{
  "init_std_o": 0.0,
  "lr_head": 0.00624,
  "batch_tokens": 32768
}
MLP neurons of a small language model. Each row is named by its layer, matrix (down: output weights) and neuron, and shows model dimensions 160-319. Each number is 128 + 24 x the weight over its row's rms, rounded and kept within 0 to 255. Numbers have three digits each. A neuron's up and down rows have the sign that makes its largest values positive.
A block is one neuron, or neurons of one layer that tend to fire together. After each block is what it responds to, as a language model described it from the Wikipedia text at the highest values.

L3.down680:052101098092125124095118136125139106132142131158098128110129121152142160110126165158124145118086099147096111080147102128108122112155137162136133126126082109077137101128145142140179138110087112120156075157132140139104155135110119103159146145125145170095127119142114142153118140117092134135123127108122138110168101131120115119123100173117130084118104139147125139122156119121103188131121090100116128126141122115156128129148093100096117137124110121143146134121125151126122130134090141
L3.down768:139146096141133158101102113131097124091101099137142123090126156139135119097114169100161105140126060142110147105099093102154110171101128141128144160145080127109136140117157123120137112155140177131133161178141145125154158124133122127141145134144153186111151150137144104120127165191148144142158139166144146112101118171153087158153121135108100126148136123173176134114112183095122127128126154117083139116134113136123062107094123146139139102147128142142120119112168100158134128168165127
L3.down877:116142111145105092109141104130135119146094096130134127132117134105148137137110095138140108143192110154152076129065143106121139099143137118136171094100117133168121120096151117127096119118089161128144126154117078148123143084144144072138112110140130161164130146159142121165142160137176118157097147111088109103136124129161107186095128126134131161131088117156125125125109184101082126131104133146123112130159154152131096125163129136180121142126106160189158127143138107189116133119145115
L3.down889:146137083134138139141143098139105181112114136130116117122118112136098124143114115148161129139106115116092108133107135116130121129154112120139141083133136114125134144086112148129125143120176103119146099127117113164108096133121158167119101138140183107114136141143123129102129140134159139138080171128137154120143136117141122130131119125179100161102138115110118160158132103104133126141132127140128156112118163133114133176101118130099152102148098062166101127152115154149138134083110149
L3.down1012:145117138124097094114117143104121128128090077084111126116110128129108109102096135078137128137157134141122110125122103139133107125109147163130129141096135159159124118150125138106121139156116158155107191121110098163096142125129130138168131129160167085095118114157120176138139125115093132134140117122120127115147106158092137113124145134117073139099127147131150120116137111118160136148195176132124096151132131113116125132122150095119107144142112159103142145136163116126149111172150145
L3.down1091:144089118137115114126183140143088095110088122112117088156127138095132129122092148127148115128115083136143121082109131109120118118137166136118084127143127119168150141117137119132101162115147139133067124104123107137151113160112147110138131153133170115095103125136115100093183121165122171137148169134136118103139083129131119137135137150126167124120131138136149159111089146135136129093186135126170119067143146112117155168143131145137093111152098130127133167130134103139118106131100142
L3.down1181:180124122095155104148112123100143114137135087147116131126115117105128159130151091103143086153168113135145143112144186089100135132091110119144139162170144145106079167147139102118110118145144141115105138119151128127133155103119158160140135091133088085119156137108096109206110115135140130120128098143133107146150138112140143121135115133101131157097096143095107129097132129146141118157150121167160141139135125160108114172058145116108160124129161126106116105112095108143135088152114157
L3.down1277:104154119151117083152162165156093134105147095123149159118095152103142127094137151115137156127146123181147117093136151128145128118143101147122107135100157114113151128076113102145112146103095140089097102102152091120093097141135096133119178123145156141129110111138158128101145104130128131079130126121124125146119151127142130138141134177160124158116126158123127145119107151099134105150194110169112173114151129145076131140092174119096105153159087113126154138173148136125097140138132158
Responds to: Split-off letter d. The token "d" split off mid-word, most often the past-tense ending after verbs ending in -e (change-d, include-d, complete-d, place-d), also inside words such as mo-d-ified and A-d-ministration.

L9.down463:139116145100152123112168101154126172145155120131138117177107113169107076139115172121158163141102101127171126108128129113101134155089156126114134109145129136108117114119109087164128133142137132155131152139133099129150118103076177133149147142107189141118184159147114129131102098131100127116158114145134097149123129139142078135149138120133092102102149151113100162103133123125148163115096069106108112144140134091185116161119147107138109127129127109150117121120181114153127128146097135
L9.down693:132175132160174111098193102136120132170096174098097172108121137103120112161133113110145115157127118136122126106090151111145158094146117144163143117147142095123144120147149145097115138152165098140097149088106113164170109084099140109142111188108101122156117153130145118134118135108122197148136107114150129129103129112126123148140118093114133114135149125103134143124105122141174146119096131151133125157115172079124129136147122143110151128116119118127108101131109085091147084132117133
L9.down695:118111110184121121157133128125090127093101135103062159117125108152130142157158153158121127104123110118125069161122128130129135168134108102145125075140101135150137134107194143106162173132160146179147064127154094097140109201163118131132116102112163124150159136104152098115146140124103136108162117141124135160115150149124139105163144141093143097107142174139142095149103142113133110115127140124149112128109167081110102173158149159110139110127126172105139193178104110138118148104100134
L9.down977:128114112113146156112149122146148112106102120152077131078140110105158114136083134145147140140110081069105094152088116136139126137156145136171129090149079071172093130106145104127118082127105146152114121104111096121118115132155140176143142131138141120138144095161153107134103164098113149126149098106131147130141100170143078111130123163080107103121157159124178102120126110153134131128122161115098127155130128093127100142120108099139109141137119154140146156103122123101149153131126111
Responds to: Word-final noun completions. Last piece of a split common noun, often a mass noun or activity, as in clean-ing, weat-her, she-ep, o-il, and also whole land.

L7.down392:129143084092156129128124094125098133139085123117154154150122156126139144149105112129171181135142178127138091123115115168140145125142145159143143152107133146108136119151108111131123122143108200088086173160127105130078106094132140148112131109167113114133123125110098130094103160106158098099139166133158161137098133106152152108163143165149115166093134140120099140128132147159137082113119168119118150120125100185192111150140145129121118143146136142124171124086116158116118140096114123
L7.down1259:136133084118116136150164090115100113103075147115130161108099133120137121116134107103140167120125112139103133143124121103110139150160153108142135137116119106115089104156123164140166167150156136147117143083136092101097138124107084120125119117118110107091133147134147111104104172153119129171135145093137137178120130143086120137144116087124113153091124189155135096090137103114167118122157130150117151139104111159141111143139160096129099135166120123141173167079135175109106123170107140
Responds to: Word-completing fragments. Mid-word pieces that finish a word after an opening piece, strongest for "re" completing sentence-initial "There are/were", also them, memorabilia, weather.

L3.down266:095163159152105116132132082135127151113136125108131162158132149146189143137120106123127124126098158129151119128111068159115173108158111113114124098124094113150145116101114087147118147133159116117158122120113141119115104119116121104096086145104117128111112095139132104113118143122112114102124199138122087143114082113116125092147122124104120143132114118098116118098061113122093126148109153145136083123118146145124169118158130139148142070110097131081094152141150150152143105146093172
L3.down390:110129151132138140123156102107117176128145154126153133098144141140106078156144109169152111104130130157135106122145162167128101154132105158119157140149130152134119091085118088103142106148142118114105108121126131097128128081136157141137135175130143120119161139182144185127129107156173116150143125142150083102174108108117117132155093103105100158128097106120125128144122141105088158125098173088144101142090117116137081123109145114149147138141122129120120128168108096164119120121117136
L3.down526:168090118151117097113146146137111128087168164116123118103135131085114134093124137132141121104129142128132140161112108117125134150111161143119131140107095120122149130101108150083124112136080150121135108113114071132127113135112154118106102097080130118109140129131149112125129119135105140144162140119174101119141151116132127135123141104107124131110119136152092107070130090128116092091101067127118141182118145120134107128127118140171152128134151133068109165097144153172138111093144127
L3.down578:129105156084189127146152131137105141163118099104111148078118132120121104133126138096127108124119125188130134129176110101111155134096124150125100149125101131127125102089196079122139151101143110122084135121152098105126127113127135154145133115130135059126154128142132150134165147144113085108145074100116179122128145163110161131151099125136152149160083138119146152137164134148105132124087141119152135152131148130062119115140111163102145129145126091125112140136088124142116203119173142
L3.down920:137112101111113093130130127057116095111126087139151132119138085159139158154139151125136107183126158132101156160080091119150163150113104139167119133114134124127093118104138154116135101056131140109154135138134106101095141122129154142158161123130132116129139155096119116076148129203123108143123119132124164112155175135116147137146127110133134096134089161130104120124152126129097125122099157143136136110102093124111107121124144167111112111131153042095113161124120105161152122127091105
L3.down949:169099109140071111126128109154120105110135091121133101127160128125165134142101090147110122151123129091110176140136142103156144119130139080161106143139117108132133102145176087090116099111138154171126146089140141150183072061143163099138103135145170091129124147169085109116150146153133119136131115136121169132144092136127118154159142127133134145112154139103142148134127120149126106123145139109141153118116107104118104134115098167194094107079059120140130151146126134122141118074070159
L3.down976:130158147137120149110164164106139137141122109123142136136105120164136083073111110091109107069143131084160139110156145134133129150095129159128095116137148121151159137145117150144089134104122090131161108126116141134115143092165122108152125112133129113101097111161168151134144168120120077135103136139126146111139139148149117087135109126091138132105150137152154113132145148143140092139120115136125107153123129117137145149089169158104158124113115158116111103159122130139110138148142119
L3.down1117:127140117117142123105126129154129108139146116129152114083135134122081109100138110123098151141117134129161158081162154104148156095140099124077125115121115150162086144121129102115105114095118111151123124140095114076153122116126165134126124110116130134174112166145112132120175139153153116119132080157129091115156132119148087142097139127126143128129129127113163109148129114094147107141086084138093120134127139154127114114121180135140103170089138145100152128109139123091121126122144148
Responds to: Mid-word completion pieces. Word-internal subword tokens that finish a split common word, especially -her (weather, either, publisher), -ation (vacation, donation), plus ab, cur, view.

L7.down283:130135141122124110144148165159119105131120142096135119083114171107149111141103143128152111129124148158140120105137118119149109099095135163143131107124129100140115173122116106127104160114126113120160119102125149074130130053110119118106134111140167138149170169048104170184123102119177148151126126110106107139097131086132168123145146162135155136149140134132147151131122113106148105144171037146147134120117159126122138116134125137082182131161082110141158122120100114100108163121139170
L7.down943:126110123104104108180124156159141098109138112110081164134135108128127178128099100145093123164139112118091168155132129085140134161122124113150133084073162137139098123111095122140089128162148181107120104107127141144120129169103108188133131152132122147117120084110159123092099127105128150098115120120132099132137110154137139166153204204082126136130126125146139106134120120142163164085157119140138179135128152191137168124139125202142145081118123136112143140139125120142116124134121129
Responds to: Word-final completing pieces. Final word piece that completes a common function word or adverb split oddly, like eit-her, howe-ver, ne-ver, general-ly, exce-pt.

L9.down246:093103126139165089103141137145128103117135149136149135112079147156143125146160121175148164119106118152153104135143144134118124164156128107120116095111110160112157145112177074085132148126137176081114172155112133117114160151126110117132144138118121151083144146092113110078121172112099116155156121113126143127134105163180136185128131135110104092113121155092161117137141150135141116079134130093121120137072133123125113148145148097155128152151110120108135156144116131141158120153150101
L9.down846:154160133131109138101128137080127142094125101145132108136133118134100114129129091130109160128168179100133140123115156167108114148117134114120144134127097112127120129146113157154088135106124158129126150188108125126149138147095153106152130108144161161134129141101144114095130171129112115077123117109110160086146161134117108145113146136138136125108097145155098081123131130155158116106157184121103136161144136113072101145130119148144129113105136119114114145147104116155161168122191121
L9.down938:156160109148110156095116089126104150122130173083141109142134127131131157162122123146087155103098103145144116149108130095120148193125144134126145095160124082133108131109122048116117089139139150131077112150131107139109129138097136180126135109102159149083138121129155126116126167123116153145109142100115108120088125129103146143177161114120131159118142095109096130138144117109141124101142125085115151117140143094115166138139168114107120160120092114098156151114153120128149125131142101
L9.down1230:150145121088157146087117136143116113141124172155139153112145130113147114179173130136118103136117124154108109162140128158100136161101138139140119203151111111096136150141152091134134144121143129138137175119085096119144135104104121107133138125095143144157128138065108131119088165140085141143120085119125141161103092174160111178140149148129136174080150097121125111132153166140134148108179115102123132091124144101093106135122121141104080136115137167134127112162162131128125117144151145
Responds to: Mid-word consonant fragments. Short mid-word pieces, often a single consonant, inside words split into several tokens, such as Atten-d-ance, et-c, Accor-d-ing, Ent-r-anced.

L3.down97:142139135133137109092198132143122169164142169144114161099154136141147150115166170149117143136171135102115106112103127119124096122122130105114132126129128131133136151126126129084102139145116128123116173151089118138103117101124145109098133137159120106086137167133148112081153136143140157155105101122120124142146113140157133143110153152161095141133144134122126130110111114180076138125169128093087185096097144128137143072156109105117091122084125117156132095149109151091121118110149087
L3.down169:154103185107139122115094112158116104135135144179134099064115142119094158115119128117131133145136109101158159149137115184115116124113110132106080120089083141144151149140136091104170197132137127120146129114128156135104116136131136152154137124139173136163162119128143119129143135143125173102128093131103118111096153125168143121173156079092103164094115158153159133110124089110149077121130141163094148116164119116153128143151092123141122165135112131154106150129140146179135112096154101
L3.down223:101095183116170116128149110143129140115134136145155111117146148105094079122065129116169084126159160169166105140164108122148131132105128146110098134106120145094123108129089144126106159110094144135122157139123126168124120118108121083160086149130151118124132105115124095111101104132109101129127127089137155106117054157148148094180137130113124152081115160094114139141155149150100071165111137139126160091158131126134106110095190128121107118177096113136144146129135158131198124137095112
L3.down554:145143154140155117102115183138138187153126102139132157130088143083100113136172129136135144120117125166119138157139122134128117111085168099124116144114124095126115142104117095080124101150151089162156101121143190131147112121178099139139139143187129108159094162154150166131147122092139145149108152106146104151127119098107097129105110111136151115119182114153099091136097110152136136157135147128158126128126129154116097131140092110109113110127153153175157120130118113117184149069139046
L3.down587:104127112136134127123118130133108170102142136084107088119102141129156129190127108120082110132102094154128123140149149087158107113105137113123118144121120121111112159130159135140123111173109148120147101144200124143083132126141129121145064041148146138159105136166109153133143133124094074116129087132104123117122125128161123120116150173123140134103105096163112125120155138128102139147111117080137112148135110137121109097111108127137097147110195138107131125132124154156122136144107142
L3.down659:108145095116157140154135125126113092138099149149096142115137117136100127143093146111125173124133128134083146093121145120124160158131133135169145114114162083132116112133084102146092142149124112141120118141164125129121126124134133063119087140123201115118126131121136132095125137136166145089127142115156107156118133134136155128126131112106136117154118123112135142116156094130146130134149174135110143113150114151114104156176165113139103122081167116142133153153156112153114087121070139
L3.down757:154138161148084123088127158132141111135122182103136117150125068126139101143098113136103169126110154076097183148122168142113123109137117104137140112120102104121098113141199176101137119111146154157126139087142120131128137121088115123124127103139140131108119080132143147127120131157144171119141091114120132148094128120155117164124117120113094105084102113103089105125144138137180169181135115132120118131145117134139128102078144085125132086097098174089163119121101123104145118119120130
L3.down1228:151128117147138134108111130106132138131131121129116155108089150087128126149137127128181106092129123150142116101099131105109137125168159126134117159131142113121127123071070166119157137150094112136098095115135128147117125111142112120147106130098185202097109129131120135095124134083133139128106144160068127125091115166158166118137122164130103138131112096087128141163129138110138123155128175089073107105094138137110127112090138110114130114133129101076135151072080125148148085149120138
Responds to: Split-off letter k. The single letter k tokenized apart inside a word, often before s/ed/nown, e.g. tal-k-s, shrin-k wrap, Pa-k-istani, Hawks, Putkonen.

L9.down290:118122145130117148104100158090096140101141145135130108142159132109146131132160123150155099151112111156143080162161113161126125112173118133141136143139110116113104145125162164085193119121121152097119121146100137119114159072161121103132144127142156145084121110096068108131132191120115125155179081132114133092117080090149112151150086151137133157143084143128119093134137167131104102079133112147116138115098122135114095149095131102153153126124140109146156108125135147124098137130139127
L9.down550:163161120092173100141081112131115146109159136167152142132132130146188138129070088170135094138099130148154146136102091121098118146202113126135146130128103108142146114141123114109116138171090155148122151146106144108150120144125155135114130115123153123123167149153110129116163103143149094148112109184151114111168104123131129127100128144124141169083128133129134140100130147138202125068165137129162104123108132134113157134127142117131119159146111135101131164095144181119086170127096137
L9.down919:126114136112146167078131132118103158134140150094142103152110111111116143130126110126130140106134118109098147143142118157106113164140132129119136201153133097108133171048128101096106129129129180140150107103130120142131119138103189099115131097104117150126117094134110094122123169161096152124113116123110151103104110166149165145128146088103076182172128147124147124110111094109115099133172126113135144118138143104153086171145145110153111113152130125094088125137184175102158116156126141
L9.down1264:151105135126118101109133144107103116150155113120180126140114069115168148133121166151133128173140103137160139172116168130133162134098141117141123159135165105167136143113124116087144104132140177131101116122145093151133078128096195119114146106113141164138083128164092160134138109136055156119135085148130141095093111142162126109146152078114161107136152168122132129178124106130158103110115143112155108104125118120152109182131118103179126156165100104110158143127107093129145140120100122
Responds to: Word-start fragment so-. Opening piece of a word split into several tokens, mostly so- as in soap, society, source, soft, with other S/T starts like Sophia, St-ockholm.

L7.down530:131138122137104131135168134135134140160103112117141143115107095106094103086144100090144118103123127127111130160175176106139137136133164123111127107157087115175139134150120138121117104144129134133116148159119090155194152118102129107127113136103217123139160121157115118145123151161118124140130135133151119118126107090137156151070141104115126111156151055120124078143173113119127092120131135097135164170127142165161086149145088105156130150130170105148122146116122108119123132134146117
L7.down1253:162163113173078148120135146114131147167150108092147090157099110078120109117142135072163128121154056121125120103097108192139136113084113145144111118136076157167152184129140123110151129130125131068133122162128136121106119135129107105111127134123185111151125128117120080124104142114115127117145170097129130147104150156149119145121121095146171130102136131142138107115134120116107125128121166081127128139120147139128159144121109136115103125104151141117140149130128140155142164101158109
Responds to: Mid-word noun completion. Later pieces of split common nouns, often at heading starts or in names, such as Tow-n, rail-way, lea-gue, plus field, City, War.

L9.down20:127149144119155086117108103163125106133141172128136158108145111172114142119138183123130168176152095138108100129157110106175138099141164064142099118127123114145132153117119155141108140176128136182140154134188168161129104107153128119121144116135136125069141169084133109136134144120145137123141117123120115119088147130148107133174114131125123097155112121148140155122161155155136215135120061103082113123156101083161113152076165156098114175113118141142138130138164147140135110118112121
L9.down562:135147130099110122142119127147134094103095121147133114090134110111131118124109162131109120148130116143155119088132154100156135069127129135114115115154129125115117064124104120068110129101138094134097110106135141136063132124116119152168111146136133139146166133157143150104122110130132126123089137123150152115121150181095113121146121139144121164132132101099174124102144141162166111069105079143126177116122135126152121148144115111122130105114108065082120113097132152151143113119098126
L9.down678:175130117127156166117131109124130132142127137089162126158105132158157125130118184138152126137138088146155138101150138109117133165146113130142131071119146149126151151118130103130116138141121172173146140119149128091160156106144186173134128129116135112121123128109113164151158170157111103195138147134118093127153138143071118143199162121148102139144133128137139158090119109170182140093113113134110081101174089090165100139133131135132136162161151115096139078157149144149106125120084137
L9.down1227:126127117104135128094113103165125109137099095131170142153078093153174119089135177078131140105116123150147130145164086075098138134122120118118154118141152111095149141141127095166133116139101112134109115091118114165095124112121119108171166116159150155106155136138142167074119109123144132121140122086146168117131180141146126080142083151115119126143128168099117137120139181166163147146177104118102152114061159136168119118145111130124119106152126108109145128114095089112109109151093141
Responds to: Place name endings. Final token completing a place or proper name, mostly the state or country after a comma: Massachusett-s, Jerse-y, Roman-ia, United States.

L3.down217:094150119128141114118157135072140087102131089101092121098141147122140103126132120121145088148160100121146108092093124175130111142126156068096122140140163144104163174132107144154099130072102106132123099157166148097142092141142131122099060125168170084124131115122122114108095166123126109139094120156107109158129126137135112135131111136130105105120143155124158118137121156086111119161139093115146133137129109139111084157101138064121109105091096164146155131146150124104117148160113124
L3.down255:139083121154150138091132159112141102140134125119133128121132119076146090107132124126117139100106110124125161143115142142116114127126144159115150131122147106138099093176128139148086158146128120149142167153127128136141161129111131114171137105147133122122106126128116128095157105142137157091080127213131164125137130102116115140109108123159126106122156143091103103139117100107136108112131104149129099127161151123127143112127136143130139109114114115120138116184180112150132097072131095
L3.down317:070080130125112138135124129151150160129125136140153159132126113166155190102152133133112136172116118201146137123168165126096138115129146164104090169147110109176098133139143103115164107142144154133120100149157099115144119161159103141140119077109120124158098150101143107126121140104097132118121099118153118112152094132153110151089146132131122126092099113123121165155190151140117121130139107118125142118100137123083172163148097087065100144135113077145101115157099134107115144153099105
L3.down319:122134161110128093139056124075117124142111158106125122120143135109186104098126098134135107111128093144146103112101153115102127092150112090094109133142108152092152112165106139131131113118124151179109132159137165111116108129133134123158116122116138097153142129132114161131122139160138059123093071116149139158123099143134106091070090136107141121130109119130136096135127143129111104116115108083065128112113105151161126140146168111165169135149113119117154125067101103098087115132157183
L3.down334:132120100163118129111151190120130131132135126092114142131114126171140110154091125123179148108126140147128181163096115103111118144116133113125162150142159091151133137152167175110148128126136129108127145116145116135122163140106117136160117110122131131106117113115118137184129136103103122128132118152138111135083120104131103151129125143099141123100114142127112115143122086139079156078095111139092150137129153161172171129130161146146168181107115154085117136157111142143106101112096125
L3.down900:135139127108120134108115110117125136097142121139135138133139126132115090091169122135125093135129145121101123126135106111096138163156138095136123101169092126099130104177137095094155123129107153157166157141145108169104160145132123110133137065121149147120170173144110120134119123138106140136110175139142162147143138154106116090093132113105131099119138161125140114186155103149117124132103136124115120110150133129149097126138130131114142130129120142103132149092117120159108113109132116
L3.down961:101118161077151148090102114153112141138138118120104131141154144104117150154129125126117112088092130132131099100173129124157125098105113128150135101135138152146122113149152103168140092144105115151167097112150138162121076137157096122147148126110171078142147128168136159095108103138140092123131101136149100108124120131158167139141136159148148129118109157116125156153160157107113094138169125133086111147114120150156088098119126113163125157163152138135102126128118089087138134103136121
L3.down1232:132116130139098102095089115087100128108114123111165148151130100126140128147116162133174135122103133117140121128082112144135139103088105149111103081099135102150150116116134174134150152128175134158161143161126154140118153152134155106163126118162140124106113102167138132133122161116195174131127130094170115135121085092147126147167128118129105154146120123092080139126118154167153112119165138156152137109149138131129140132107120146189078155094136108135096113116111100103112088141113156
Responds to: The "way" piece. Mostly the word piece "way" in away, a way and causeway (far away, a way to); weaker on assorted mid-word pieces like gg, val, 03, mo.

L7.down270:175128120130089090081094176107134126110119132123175119129114110142156164156088136110141128122086128159169091125152104119122147111128144111138174131102117146141108129113117113128125145112167140109134116145105119159143146150097112095076128105146104109104122115155069118147184149155117143119150135081123159145117130100160173103077131105176107134127079151103105114172150179089126122087109190117152116128104128166088166096153083128122120180151117111126104126115110174096124133108122119
L7.down542:160158107126149124145128137140137121122138137134115105136093098150094122129183144108133157094096120098145131089161148056130153120165105130106157069165140148144098151132119142150125143147146108166125129102138089124129116154143158115131095097118148165170165155115162169153117092153091155159124145116118152159179150103116083159125140126148107155147166127114162124149124123132128080107151102138116127101128119137118131143132129132098158125131097153104122167112117124150132163183164087
Responds to: Mid-word fragments, "middle". Short consonant pieces inside split words, above all the second "d" in mid‑d‑le (middle class, middle school), also c in Garcia, p in Despite, ad in stadium.